From a checkpoint of a small transformer trained on Wikipedia.
Size: 13 layers, width 256, 4 heads of 64, MLP 1024 tanh GELU, vocabulary 512, 10.5M parameters.
Architecture: RMSNorm before each block, no biases in attention or MLP, untied embeddings, capped logits.
Training: a variant of Muon for these matrices, 178M tokens, 10859 steps.
MLP neurons of a small language model. Each row is named by its layer, matrix (up: input weights; down: output weights) and neuron, and shows model dimensions 0-255. Each number is 128 + 32 x the weight over its row's rms, rounded and kept within 0 to 255. Numbers have three digits each.
Before each neuron's rows, "fires after" lists the tokens most often just before its 100 highest values on Wikipedia text that the model never trained on; "fires in" lists the words (lower case) most often at its 100 highest values on Wikipedia text that the model never trained on. A number after a token or word is its count.

fires after: "," 24, "b" 12, " b" 9, " the" 6, " n" 6
fires in: "and" 47, "february" 11, "but" 9, "film" 5
L8.up848:102110113101169101122123100160116125114095117106174143172136163201122070175139177106169063130115159124132204107124125049150142100133104107094129186121152166112086103117163191223107100114135129184129173143151186158115140160130068128141117104089168116111112169152128134083141140147102132120120117167127171118160129136142100128126211119126084070149100136131089067108134113161056164132120119095109107132120121138114072118158140145098103152092141154147115158166130191065148157066196178148098096157118147101155129161111083137124116143112178167123132214153127126122160117135118081151127122140161099183135170089105113155121124098148113153096112076157026127128111144116192064158100134144172101101123182130121148075098170142148131170168161155110152138169184084160138149154075128
L8.down848:089124154095119138184165131085127148143127158111076101136151092066090085156076068118109131150053134146134130150081124136143114173158168112134146075160138092141120189076133109104137071160134119118190152128152051093119133101154076136139123164223123136134131179102151128134120091017157160156155161090114115156119117122087100139101084167153116128104145170095184143147136164121145182159112144147103120138138129089174144105040093133144090130031145176075132129148116104123140095184079128124166169114100089133145141163122129085177124088140045141128096078158130169169086112156180104073126114140094109122152112131159116135096135147128158057135073117116126089083087118129085108186113125130149128132123169163151160163104140145148126169106131169173176150123101169138112143089163163

fires after: "ec" 31, "y" 16, "s" 10, "ep" 9, "l" 9, "u" 8
fires in: "second" 21, "september" 9, "syrian" 7, "addition" 7, "secondary" 6, "authority" 5
L4.up608:145093049090082131039108169144119091097122082146096137109093132111096187156160066086171145096102119119159108113156176130126112117155172116135114140144158158098098158122135137091102145137088139180145162055096166166118121124107116060164096158112112101112098109122115113144079163081123098106093132102139099103138113157122105102121173121114108131120133094132152206091134132136142183127196159118076124061110116123101114088107065108124055133091129095144076158174108086170109071116121081175115151175146163134124095160109162100117177154108131152110123140138130104152088214140085156155084122149094156113173162103080150145126137122123085133086093121129136120122137088126137111128152059122137119162068128119179170142151158114096178191127194206158127129125213125137161217134133095
L4.down608:111093103142166084125084188151116175138093125159119078147105144085117156130110117116126156091144089141083125171156122094154164133109160077151175162122108180180132174138102108109191106164183129136087194135081124081118130132086091118066097157186104114114125155144177154105157179164128189073156190108153185141134149119113177088077105088132077137091099108089164092133178058164128156144168188090115145129087131140122138161105154153100134058105067077084158108099109099160125077144145134109113077157152114133106126086124100167086089085086171060132234128142110125109117157073169118129113131154146136120117122138162143160175131108187136124118104177141122113145156121105133062102098155145160141108138098153132102150071163091148146168161090131055119140128110149182116121120109108

fires after: "," 25, "s" 16, " as" 7, "y" 5
fires in: "the" 38, "or" 18, "an" 14
L10.up1011:143146170145105183150058127121103136076085145108136112158093140188147115154075116131070153111077182093114141102110174104124099092102104056138071088065129069073128075096127162057045168150124149138126170115148131152157136141076092136128134154149117160134137157203155113134122129111139119153133101108147117182098129119086142113123117204140148150146142092153183194145155107117163039156153131073164085105120034141166126102127136077141156143117154129163149103166170093130030169134136135133103110202124121142103113113111152191130113137101180157091124090181144133108116114135144199142105134114136094146059166168155128120107133082148126122065145159155107114125134161143128120093183118129114156156096115132094103116135123142113134107156120086173136141114089138061108141162197115
L10.down1011:091097078131103148141156125119124123151107133086126086051127181141134168143117169132055150117090129100156128157172130147056097074185146147115093101153034114086194154119123138142133071162141181139110131160084078142144107154098137051148135130122093144110110143100130102126134131097110083088115121077151125165124093011107111157112146092105125094133084116082137092058097119121141137177135109152123135096195104122140155131146168119112185181107075169070142091115160109139082147101142117146112140145114091060109203087162106170144108082150153117161156102098114127111103164082129131140131147154063122097154152136128117107130135088084094108116170109141126132120098151125104121129076075173212090153112139142109099123083156093096160161140089128139195150167079085144174090088121137

fires after: " O" 20, "O" 16, " F" 11, " and" 9, "==" 6, "ar" 5
fires in: "on" 34, "from" 16, "one" 7, "only" 7, "early" 5
L4.up971:143171133134140095117164148122132132103094151134120075146131136165113109091128107104166121106122117146101163163119100088156163100146083151133110029189128117128163145117145119065165108088101108121166125073149173079146101172122140136155148123129134159123181118125165114158168160138128168148134168123119150097130178109172167180032203086176110126106102120117121085107161148103171139154180113129112167145099176106129135082139081131106159183090125082196168126107127163140113102121147069173112158102075139117139135121167086132186108146111167150098142122136125082109154044145140106138098159122117144115101130140000132137121099130135082089096221121138091169136122133120151142168163142161144164119150113133180157079178093172124147152113089163113133084156160076112095048168103154
L4.down971:136109136146171094146114138104056088112081105141130161139151122152135169119105119087240122180158146081125121101162089087096128130138172201124150119126158112088135140125120174113111110166092096133136113110104108086129107128164171126134109172101118124115131148080173069110105181100140126159109091155086193070144152153180147117140153151122142065150151081089105152186084137097115159118148074103146160067139143135166098124117105145120152113137141162118163130116088156074150151172139106176066123164041143209069132176112118136156161206104048116149130170141192192123103099115051079145159070116082126103149177094105116114128163137118129158158179139160119114060118124116140103095137125098169132128095126143152105132108081119057102164128099108098146115077102106126129124133164098

fires after: "ur" 28, "f" 22, " n" 13, " with" 11, "ou" 6
fires in: "during" 28, "before" 22, "within" 13, "near" 11, "throughout" 4, "around" 4
L4.up391:167205109163217181141076169088083087111145131145089143056103153122152069158135114059170186122070119127121211138155136144155138164136104146093104120082105143129202162122153144113089097108132169098144130151173124136095191122150106131141095081144148148108069135153111150127103143152123137151166163119145132048126148180099125119078156118128147157081149134093135132122149146103143163084091118123098086099126075113137114102184152132113025104169088140124185118121089120142154118141167162184091136095123175144125126145085115161154113145142084142097096148094125163132113067107097117054133151159175177103096089115134148122138188129124115187136137154139081148149121179151122136129172112113159051134116164098156052106101144120085156090156104111120153146096171150107070168156132141
L4.down391:096119080099108148114087149110094156169104169133117178124103177121115101132124144128089135197162176122126198151143094141128113136117158124096105149122102071094154141166099156146113100084109103137143122041103117115137126190116121133146085162168060176100116134137148112111135092147126148158105137126152069126186131095128154144162133128152130088180089116122129163122101114161143119114116093148138199180115114119186088124101121172056092059136176100099088128186141101168205140161105117174087139129157174075086125101179107071147050112104170113141178100134107198064082103096110157105095135118114099099146148086110126125175099174119151104113140151062175085103154171117142133116124147115091172111138069124083141158103129116103129087053126108107139136183150120145215115173172160

fires after: "ou" 34, " m" 22, " w" 9, " n" 9, "it" 6, " d" 4
fires in: "would" 22, "may" 9, "could" 9, "will" 9, "must" 7, "not" 7
L4.up5:138068078113201100149114150108129107127085073152107130137167134152171164123147148116098151111156124127219118102148162133078122101132111150170198104047093096122150120135133145169132097091083140104096139167148123116090145143090148153108151152108056119098079107147071076145148127143182143137194119105132153112128117161106098151078093137153098107120137136178146117107123096094119133127108167142114064115115170066104135179171181024114125159140048120097159085138111061128119121092063144159159115164049146084165105179080132133181122119112167115098147118092129081139145139100093177099124116128101116174152087120107108155187125145073142171118069075148114107110137166147171143162126149104126146155170141123069095127176109156152140107143104139160155105077176126108121206148121152
L4.down5:134114172162109143133135122144090099098076124134151124123132189181211151058103145121119178077132152129119067154092093165145125106111121128128141153094070157141172117113112131123159159123155145134096116151156123141061167123094123084137146152106089100151087125187101077054149082100123171120169166144092124105091169055170113121159157135099166110228177144092204125107164168132087110126144142175124075079152124165098109062137172128125125092103087095079099150173085162144142100109143183137074076087163094069182143113158148161083067152125107176116129080114146158096102176137148210127126116079107143116146101108131110190114132116127123107161112131139137084152138160108151154135137146156125099110098079143123150140135156153148178143087107139139138147073137185149185145144181152

fires after: " f" 29, "w" 18, " F" 12, " T" 11, " t" 8, "i" 7
fires in: "four" 24, "two" 18, "fourth" 6, "three" 6
L2.up704:187115141098141120142142105066083129121118126084103139139103144128106121070155157101150099144137105077117146082114159126108108110123161112152094120115094131120092209131087167098107091108099128117142084135123119105223132127151114133162177070186131147136048116060149138163172156096166092190104134177174083128110142119099081121175105161125165128132152078125066134060105179165197110128156140184091151120150108142154139139168100097082121117142121195127131126105112126135093152118122144115155179161207151146116085168156126130145144106147085163165164133131192117054113084122156101198124188159145079139100065088102148161081140159179135085130127106122111114158093191107097163149158133103149081121114108165150122154184147116137127149072117160080177140083132074137133153089143177
L2.down704:111105098103144123126054126138142164141172105208149118162130115074117131125132133088060129188180152096073118150079146132171178134107161139143124150115144059152110140143120113188160138127121169079155191182098138184164085075122082117153127156107129096034110020176107135107137180072130145166168169186149065170194155053090128134159102109163070137100109128124116164106082134148137106112129140108128124096124136108091125117153178152097148132114120131119132128094142153075127090106124159146129154102089172161118116144148155147124108101142110110131116092119137082093093081120138144092130134163175122092131140098111093144122088115121123128072151162147120186083095092110129156132172078112138019115172105167073123137114122081133125150115136157098152116152141183111140056111140181

fires after: "f" 17, " H" 12, "he" 10, " with" 10, " wh" 9, "el" 9
fires in: "however" 14, "within" 12, "before" 12, "when" 10, "below" 9, "among" 6
L4.up594:122102099124183058169154179084107037098102163131047157105112127096123197179118154128135185094163132173151130112101097098115137126080085092088119150177166149113197088162106115088083184100140130150159150079168163165147165154127131156141102070115097077144105096159091117123118135105069117157143155155165124097121113181152146117130109183099169137135115106163112106118091124105140131134142141148127206175148137088135159151163102138122062083130103162140145142159118173137159097120160127137126174083127120169120096128151170153106122124185118069082147134148131122103116118127117143098134101127144105055158117116115121192140155152087120162098103111128084209155113090064114178107198102152137135165130130155149136116115097171172104173135153131167134158110184061064067105182130087
L4.down594:125149149119119131142112119124118125165109116143132135137102183175200152112155173155152120167051052189139184162121184096147104117148103160150056084108064079171146132110199135135108103124147123099115141080150084187132147155076062117091046093129168151107119107079111079116189044119128132135137103127085149104073132173122133130099096150147088145147118180112110108096137128098175167100122131165123109136149088143111125131102125112104104102158152136194122119110133170079181088167105151083074163155145191045095059075088126131147141105135088191124183074085144188141128093139141134115108128139097190125127157135080154123108142088155135131052105154143113148134089152149111116107175073137118118116118116111092113111073142195122132107118117123142127154109170127162157133110120162

fires after: "ep" 17, "ar" 15, " O" 12, " R" 9, "u" 9, "l" 8
fires in: "september" 17, "early" 14, "august" 7, "october" 7, "late" 6, "later" 5
L4.up866:105149106065118207126136086192146093126144087108149166152139142141107154172152099157160139121115131181141117099080074079134118110132113150105116112134163160112193177139082149135091119152089170183159153076152136116165109104128102120129115164141060109105159107107142079125151128110181172140169127112097099146119094110141121113164169140110179079141097079120132154061157127127091093136121086138177129115129171051141076126128084100158071096058111045068123187121093142119138170148084159138087164163098120064113133124110137122127110159171155162124082161184161074138104160144110147095143053132138128118117198137153161152089115087130120151169109160153145170168121077099056171169163145105157075126139098161213100152110142096121148067123135186139134139097111133116106104109111153
L4.down866:133118124093154177142116114091080102156077140153164162131095179113057139110150174145130163199122141184127107170030077161148134150123144129097101104167165148166186143151095117215108151204135141120136169149150080108156132145183131134130089117153110108151068113100113178134145139124107138115097130117131150093127167130137086102115130190066185046116153115158140100066138106120105169124125160073123117074097173093106078137134109105148136111091136159053196145147066157175087128164145202141136158109120118101176141105123091139117099104148124136145186139097163113135102081118096142127149148171129122114198134117108139107117155143156131086075093109093117154077136130119136141109197150145192145122132106133118122140116177103117095083166155173144079085139114109159174137219136108

fires after: "ec" 32, " o" 27, "c" 11
fires in: "second" 21, "over" 17, "secondary" 6, "our" 5, "alone" 4
L2.up513:146127145078099125161104108142146154148064176132171203097081135093101141142123095140122111129126117191176115093165161074136191119147086088070135129110154140122089236148143080133188114125125104133091080106107070109103159136142104121100147086150076112132216084100090115134114140086086124073091123132090174102126220090132117151100124133090173127149123114110176070119090169105131130105130130125107049156115120137131112159130146030099157117115180133151149098139114194128122120092091113145114121086141152090079176107151159162131123072116206126105097166141078129155076110113077112127081133097142124068150142173105154131154101110153097150077200158155122140137132094120148163146142115116089130109119182175102082133106153138107172144100091139197146125097122137123162131117113130
L2.down513:057077115137145153111137127122113116144141125103082142102140150082102089158172117102141121120152147143111126122145127157162025168171162138195114169108138113072182153116166080077129127065111103138109133125182139112075185120177138121203146113151135149150168083150103133134096140094094118128181120090116085094145155140161108152137119135095056116135143090192102152144071094153210177116119128110175149146149188076095090125112107133153120152172063129120102113131071125137112100151122112067165049186118076149137100145095123160130122134102148139151105108081124091166194152160097185061151151097146119118044113168165112142122156173138155101126133078195164111097106121091124172103094171144121145191182066101102081116147134124119135136166110136137162137157162137128154104116111118

fires after: "t" 20, "ed" 11, " o" 8, " n" 8, "n" 5, "f" 5
fires in: "to" 29, "into" 16, "not" 7, "as" 6, "before" 5, "over" 4
L7.up695:127130131106124105116145121087090146112045076113154118119107106119147138094108174099174132168084218097155147147109103093083107132088101163089167082088117122145146113085167128123127131140097099154153116114113141185132131135150131136103101110145119140067119157182159134185111120161158120145131141111100169092128113174099202166115065135108175073145132154119046094113067125152118109119135129136122100146075138165133124177108118121063089126171148150101142067104143106192180163159142126117124166145073146123102139072167140110155166100134106126111099099054116113159151086163146120149143178152105126178117137123102132132179136058068132136092117103165116119112121129144085156047179127094108098136179079088129068084078088202124199107092106170225127125181155103115140123119141153
L7.down695:168122124151136075148174144200122093087128138149145094071137170089210121144110120145141139100099137122089146074127098182179114134140135143141119123062104147110093166120138177150159105114181107093104148112143117127131124123126152088154162120149163130105145133163140134136168074139105207071111068165120165142121139071083117096120159094147159186129128086124119170136119069135149151120099143154147118129165134142114120144085124135133090208146165136157124147186084155110178149141128128141106167146199130137139113167125116124075066109120159149083110091157151126107204114094155115116158196121082111112086254101096146164135140127091152109074156112128078126155104130108153148074138148103134180045166059150161061119167137135130184126132072159127148134084120088138158108136056151

fires after: "av" 15, "p" 15, " M" 11, "om" 11, "un" 10, " Mar" 7
fires in: "have" 15, "women" 11, "may" 10, "june" 10, "march" 7, "european" 7
L2.up130:162124121105135196118103165082140124123117153104175117082129094138123158114131147111139123081149121061118110173110072147140137139105119153156128065122057142160137124174078095098079132145155154170087182161153151135155094142124149123124064150119131109167131119187080208148150144065236142140127209075159104114087065180115162117100120062093131056089097143099073139101109154181125131213162075136159126136096087075136137169163115145142076129138146146145151164136111133164146118137108110110129071180143148171126082120140150191196129117149101174098147171142151118094160108152140167145111139070151116110118147093120162167174114104120163152041144135161102109073099089089095157163157114160146167132093109153121116126092117149162154098139136105095093147134150122089161130118105138
L2.down130:127119150222117156169169126088159140137137143146148173083169095107110141130159134156120120139124079165136110080132162105116152137110222158162167130125104131098122095158142121124174147174095079124165155165142166115166120150071071107164105088081078085112153090111102097135124101109139083095151095120118138100134196142150127154115112202126091094180165160140220129122134110171111156140167122115122101146087125160100141110111155114102180166149128117129111079153086105141090138112090159143112151097114149139104103143183124132118067108155120221102126163138063154119072138083170130120111163118131150128129119162145125124121112161142138106239131083081217139104202105121146067064129092139116107100165135057105144088091101126141094146125137171102087116134145134118155090101213120

fires after: "he" 25, "f" 22, "im" 14, "ou" 11, "in" 5, "e" 5
fires in: "when" 25, "after" 18, "time" 14, "thought" 6, "since" 5, "however" 5
L4.up21:095051145165156184108197157106033160081121121140163135143151135199073094128136137107137110110159127136139175093091071077191094082135115117118088095165126165156163181158177129174101125074061109082147128074126140116122196143123172090116057092133079139076147098110090124052171122145110154141120151109113135115074096135196166174140140129150130131139098117165116092090160184175106115134151120109143147103170169135133150132115160136115087163112131121098145120112132158112093078135156128172099187090159080139126101191144128132088134136127123156164135170166137012141079094143151140102140097114144138129127095133162092161107160204119136169135106119169086187151172121116132135093120123117140133151137132131108145171148135133138118190131091147072087125174120086168102137111116088
L4.down21:149133117143127170076197166117137106069126123103060093123159166145105094127140180112140148114158135133120107128121107199097135173140111137107163126096083125154192171119149108142072107104149149070111169162092095137084129222134155132104121125161123123087121113111129143143142121151136138177085150076112130130163102129100158101114113126034126123096155137115121129136169176155201126109102153098084122085136156105075114057149141101090084175184063112109098099151186125174122089117131099075076081113140176175160148136128131118117141141121144163171144077115139125152168129172065170139146100163171180099087167129117121100131169134113255148136092164170136116102146153121096213095139151134074123095114127186074160117140131127125159180148088115124078100093148115120129098105093135

fires after: "ol" 27, "st" 18, "an" 13, " b" 6, "b" 6
fires in: "company" 13, "political" 10, "politician" 9, "institutions" 6, "band" 6, "album" 6
L4.up199:120111141161182142149183120076169131126073111169109131110098129188084107170106130067123105129148109136080124097146112113116133126115108158119109098124120102097154132174087102069162136113057131096117161143154142127102112142142145177099103098095214131108145141149041136180099150199105116128152092126225135123121131160093096152151146109094170170104089150181186112112134087129193155138153157130120166167121104112134143133101138157131116182150117118111067139111125152072155100146132134141186115139065107180164112096109051069127219111103135124139104116121147109090150134175151135146126129105194135096085139115151139154184127141135166136111166073199079126129145068138154082101125165185123116114161163137104127142068133149161176146143134128232134094095190124128148118138132186
L4.down199:134156169121121134081151029110153167164146129152124189136132084136133157109221067174139150093165142173084085048174101141131155112156150154099123115095140109103103095107122151119192113155141137125090151184104099098192108091110121106159119146122078029148110151115112142098171128126101154145132116167119101116140186110117121127131193154134214161117130115125191083136186124113164187186135142112150084153120094107102097104170087195091103137082196058115122133106154168095125125109073117099110127124153133153152150145083152150088129126123124125107103131063132125127139137181132058128159126130123083117122099112132107099112136139146138114119121110116055158142158070082134160172141073113115159068134123137090204165127115155151103144203095083183123128134120106159144113145110105

fires after: " o" 35, " O" 23, "in" 14, "f" 12, "re" 4
fires in: "other" 32, "chinese" 10, "ottawa" 6, "others" 4, "professional" 4, "professor" 4
L2.up91:163129168150123113048077106123123125123181181129116111113101132095077144130096111163128101068075161161077089162126118095093105102081075114157106123084114112129152135115168160095163109089130152124157161136192106052132129111206171162148125129067107138132107164109122148105123183106148167118078139102189115145080146133062160143123128168171086126161208093105142110114151190161141112172144130096077145091122152129170161116111135101080148101187138120160075131165167102139105126103114101161142117118144153146102119175157194124051125178174133142111151111141116082132127131164057144153104097156086077114144073128128100109175121106135102178119127103114096133160148109145086159131125078097175118160136100154161089180098101102142186142162125093187157144186096091115102140131038094
L2.down91:143105094134135196119146133131094101168124128099171141127100138120132119079140063098163094163192100123106087084152144137151141131148133131139156105157157094101167091084072103096130123175148126101171085097093085178126090067109097101092168145145165103159125116149154092189064152145156132189182135121102163091110065135223124129135153105107211127134108172117136080081094092097166119074147141147122153158135210113118053154072134147116132165194086172140165118070138144117138141154164138151073161186161098133181136121131088187165135083103099080088144126099101103138103184110151155134143119118097169152159090153156153131119141123103146127075146139170111117157089100093074109113124162112112182126133124193120104166083184144130150158105145142123127150112125101169179150126168190

fires after: "ur" 43, " O" 18, "O" 16, " al" 11
fires in: "during" 43, "on" 33, "along" 9, "one" 6
L4.up60:182136057165143130110148154097094135181129181151049125109117151196089044150155193090180114120121157078132125167090110103140120111047127130136127097154120142124138167113140161158108130145138152100135174030164133146103153130141136155143148127143063121077059153084130137093089158168116157151140127107085168021106148117125160129142160133112156088117168151082081084090104136114107157141175098177139100193126123132117112128169104097131092151125145142183121108088080119131184150137130158183087082137155145117150109147094104157057174126103158149110104115126114149181133134107048143127144138142167145116097133185138149149142143111135122166091107146115114193100162115125083140133153081079118143109174146098096105113191116145121150065105150142185149107094133103157125154181201134
L4.down60:144185133147119152111087113168133167129095163146175140138158134083148092187133126100080065127125189120109112164104114099180135175145127171099156102105123103078177173144103142142138080124097143117177112102118120121181114139108179138067126128098074150135099115166141122081110075127112183133146128115108152059158101089164145152118149138123170141127123118121132092190113066144191138099089146164124103141103143122114135133069178136094120162198123055147158073082125098161139097151083095085031124076143126141098124151180119096185159136112113116128132063102126143164120126060089134140129070135111141156177205101118140155146138079150180200091147180122093156108147130115133168095129141109109150078109145072130201159104106097082120098203120140105155090135153096095120169105102099

fires after: " f" 17, "ver" 16, "re" 9, "w" 9, "m" 8, "i" 7
fires in: "several" 16, "four" 12, "three" 9, "two" 9, "small" 7
L4.up644:181117104133158180101105123168155149077150114111097120111085119121140128100127104110171132089143128139126187143159066193081107111111092127148151099187088136134137085146099113158171162156082125123113125147125164145170068152118115106160137077159153088078126138142161175097077119077157129064122048157120089146112189135172102077124105161088124126148156111123086108088132078107120113135065099151101120101128066151101103124123129094093165156155156105143133160114124189166133134133103110124134147135097170113150092085154129080166110177100160160160132135150109172147120146122110129108129125103154105155167077126161069138123080114166041179052097177110073121203083099128159160083142078161122079144194124166140061161145174077122096149127192156096145074123146147108083144158127183
L4.down644:126132176129076141121150101173169077166152141076104081113134130119146146123120140158142162135118154094131121149153146138160177092135119034170151128174121055187164155139140143120047110146134149086141165160126116102104122126098134139135100121144122132115170056132100107102099134127108164168134191184154175176157175094120098174132125099104114150139123136152152166108138142118087163134162186132143108102151110137141137122167194174080101132164109138120132105165112161185075124208124131161114157137135157114082125109120115104137135112087158130192128128165129145058156101145137123115143151171159103152103236158060156119126097173082167074178101146104158078106093106190144183102124165122101110124079134144081121121158135128103097147181170227139106189153116221151134137120117129

fires after: "ou" 34, " m" 21, " c" 19, " n" 10, " w" 9
fires in: "would" 22, "can" 13, "not" 10, "may" 9, "could" 9, "will" 9
L4.up809:222126106177130196142151091126112108132143179186141172142135118153158152137143110144151148098110129124141145097134156114058142083159126132114113130095091114149139130114119103154176104060090166120071182100151107162080118201120133141111142148153107133136167135216130121131113155139161130152203154096104159153135122175095162126153097141140125148108143169205063130132169091115097083166067138174110079163107109091165143163114157090134134146101108164229107129110077082149122121133150154078120133095116094077133082174111117114093115217113126138074069127090138078143122191110140167074169101116124148130157146139090065155150098142128178130135169154182128122174165142165107159166160163171152126129186121146160083127150128118110109076115121105132132111139107091085200105083149126
L4.down809:160124149165073134121116146124104066100118194133121084086133123192157156162152129104062175134083200109110153135150127114119072130141132114082162120124029153162115122146107115140138153135113103164123184101148143143127140155128125170099115109187102151069102156234118171182121140152100090080165081093118095151117132121126112188142098172159145084156123132139150058160179130136125146109146150117107108167186099114123138119131168074128141112107080134182093087159062083116149127103119108130153110050149095038132098109134123181113109136086130160134066105093095144115123126113098162141169107133042120113185194101102150192090138124112122109127118107078157154153139161102152139102106178147060129117102099117148117147129104097130161147096144114149207152078119105072132146149125151

fires after: "ed" 26, "it" 12, "t" 12, "art" 5
fires in: "to" 56, "into" 12, "despite" 6, "started" 5, "politician" 4
L6.up461:152130104146159045122147177167120099105073082174092086133120094144167085164129183109152161096112198099096190132113139146162154136077102134092117097072070137119164153128186167094126168161117118072088157134144105185123116146090130148049093124135092119130144103084096186090172132150116161178151166134150179104109156116096140182112071110131129096117119129152171129168119119080114136107085109146152113170123159162127172178096132135119178203085109115141158109047127145105140133110127091114083134116098104154131081140104238125067151156170161110126134183101105125124112149174157158155115158140167079145097190148141062156140177161085118111181079122145112173136152098151123139126126163073131129127169128139157081171167145158112133050124112173137152156132142102129125120142145131
L6.down461:109088088101090136137186087224087147132120159095125119134174060083138086173116168141077141113159132130127125177103119207108072136138131129120111168054108146157115124136083140179178121144121118120129154105087152127129094174137219165160164160111134085136099082132127092121114123152074142063127154138078131056092110139121173123102125122107216095126142143120133142117188123190105145143164107165173065089122106095204100141130087124105194173115074114124099090095131121137159143159109141154123136151158183106119119134110108114129166064162157144166088055095132119133082156134131146107129120059156086138176113110099169120060162126100109128166128128126129142126082115128104154103157139167103147087138123101140109210186141108102194114127108147177176166141113104104144151126128150

fires after: " b" 37, "," 17, " H" 10, " pro" 8, " d" 7, " h" 4
fires in: "but" 38, "however" 12, "date" 10, "with" 9, "and" 7, "provided" 4
L4.up687:135154083119165180112094089160133132079138060084127145106126128163155084147110104170109114132125122167158110074152087087160177136194123089133121119100098141151108123128184131184139113104153095173095140185145147125083126119131155099161106162067071130083117130157123123100150173131189185165132170086155181141131157100132123086128103113142113126154112161130130076101100141161117138157063181133091147118087113143093074179104183149169151123066054140108168127181133121151130115113159074171103119163078141142141147147127183090090102138139118106160154162215122127170144148154132182120118124074052038178128148140124114107186111098142181149152102100156107113169142067113209153096078155112086100149129176140163115130120185139125151131088116092165143118146166144132155185143160133
L4.down687:120112147107099179129178117130075119071239126156151136114185130197179169115085103127131126096100177110180157158106139125151098020123137106138094074131142119159175127074152074104146116093145071156114113146201150150090140127106188157124116118138148122093141126103156152134213155126110152058069126133087094120101141129142157112122120119153145157093106127137140129110139147165133128133128192146157107141193162116148129119125111082148129126111084119149145137135091153133112096103171116135135199102198082154092132174185135145145184092150130168084100121171111194117145139122179138140137172125117143173125130162091116186163129139136145158102151120196126095089145110107191157181090078121127143117140137185150117090133129160197132168111142157098167108111175118103191179156187104

fires after: " o" 50, " O" 34, "O" 4, "os" 4
fires in: "other" 33, "oxford" 7, "others" 5, "omaha" 4, "those" 4, "ottawa" 4
L4.up396:147148088255162120154091117068116074096161154131156097142121148151146173129099106105125157092147140105113071170142138139107070157123125075170070122086154155107149145078143160144157111118156138115126113088159121148162155105117125131178122122138140141054185137027161104134100133130165117092102112092118132150048125133136129070202154163168148140143106174089157161122091113115129201170119085121107094103127174088155141106150145146107126121102178159169088102119088136163111101105176121092166142183119112148152109159130154143098140205135107109166084139111179077162138082232123069190084075138136110087157112141131115126112118177104169154153159126144129146193121126122135159132142147121143172155130105108122116114107077172122133095147086122113174131150119136125083153112134206
L4.down396:184142064118158146148149068128119131056160112087136102063086076092147113116144136111104103107126153113112124149150145177124076160110175123193145082104192157147121100062125126073115060144132156148119158101165134123186086175179079136076142160175097172118074166111108149152081137152102094105099141119103157112116101050107173164199177149147176126105138113149154159103144140090095083181107094090161133097108218114159096101096140122155129105121185200123147093094196088176071095111123135143136137139147154146172171108120155139170100135122159139143127156131145110169123163174078061107109160123149106124106075142112120142066108124100170122123098157096113107121087092127121159098103130083200115110098109136132156126121092100113154128144070155111114117097105114155108110188102171

fires after: "u" 32, "em" 19, " M" 13, "un" 10, "M" 4, " Mar" 4
fires in: "may" 16, "february" 13, "june" 10, "september" 10, "july" 10, "january" 8
L6.up458:127097135119138164074136129114144108085091140183091121157082112134131110128085150129130109119102092106126154088121159112114134188092163149000117128121149140198138099155176127184105123124104123158142146160120152095207100074131115151129144096127042142123122100174085158211203124120137149135139124094171124154075154142192108144082168163139145084118118136133122149055116121081111156082066096133139141115137130134124127105180134136117057117044137114080143139147135096130080051125109114154110101122089142094117139161145148155129068122119124116158105113174181086149142112157151154153093103132162106078120180126134102129132110117134233110138084125132108130103097165107166110155147143159198145090074093170052138117129130169143165069176111088125153163138125140112135159151147127
L6.down458:071115130081158124145125089162144123156191133170139120184150128134092113123130141198128148151070070149196097157105122162174153145119167120142167147108111119110157095092167144112110121173129131182110105209137097114161110112061149176150133134120115117098133111193066187139165059100106171129171121110194111134182152144169114176163104136088128151195167068160150088117097081129053141090099090092186149120154132159111109115117156138116165132113146078156151191138204143143143123114086132164090120136147116142152086105165094125140099038137118104128141120136091158144129201139131109137119094155185154142113134083096175172193152118109125128121098163133143139087078111141137135152080134063164095165132160132105157115151142158109089126084105104158054126144160144088120178149159095

fires after: "ou" 33, " m" 21, " w" 15, "l" 9, " n" 4
fires in: "would" 22, "to" 15, "will" 15, "may" 9, "could" 8, "must" 7
L2.up898:122085131121144140088112133186158094108140143144164098125130174194130142124130142120140124073119215101152135142126076116057145125148113130106113094075095148121161099135116132132096057111075181128105170111169123189098145118166145195113134139142059102107137112150089090146170100143154085129176113112140131117188072143129191146093159127099110156109117114137102108187085104115156107179137124167140072110133120110172119158070112063105202150185097105162080093084138091125154139147118130160164155117073087120131111145095197198129091155117079135114143157144135104084141118138163190108141066176109142166142133112118085213137068155068168113150151159181146122136150121088153181140120142116127149117188156142151099097152166154167178142170139196121115167171104084120161108119126133
L2.down898:125139187123132131142124135114149101085161169105134126118045107182120082172135179173131096158100125163136119150075121132096093157112091119105188141080113156089185137163169144175127120163081068159165189102130190139095160151152092156054143130105078155076153107192124146106124113153153097100164174132161150148087143154119138137090099126194187057119144147163141114145146118145132090123130139110173116150191135139116101123142116116132150112120081135171099154079072119137136130184131146131078153154112144095049090149109180123140104131114137124123167101111085092116213085111101150143131082125090114144167218086096131183133098116106102151109144114133124144144181105102129127076112132129106092101175101120103119194153068096120189084120158148115134114130127146074160204065185125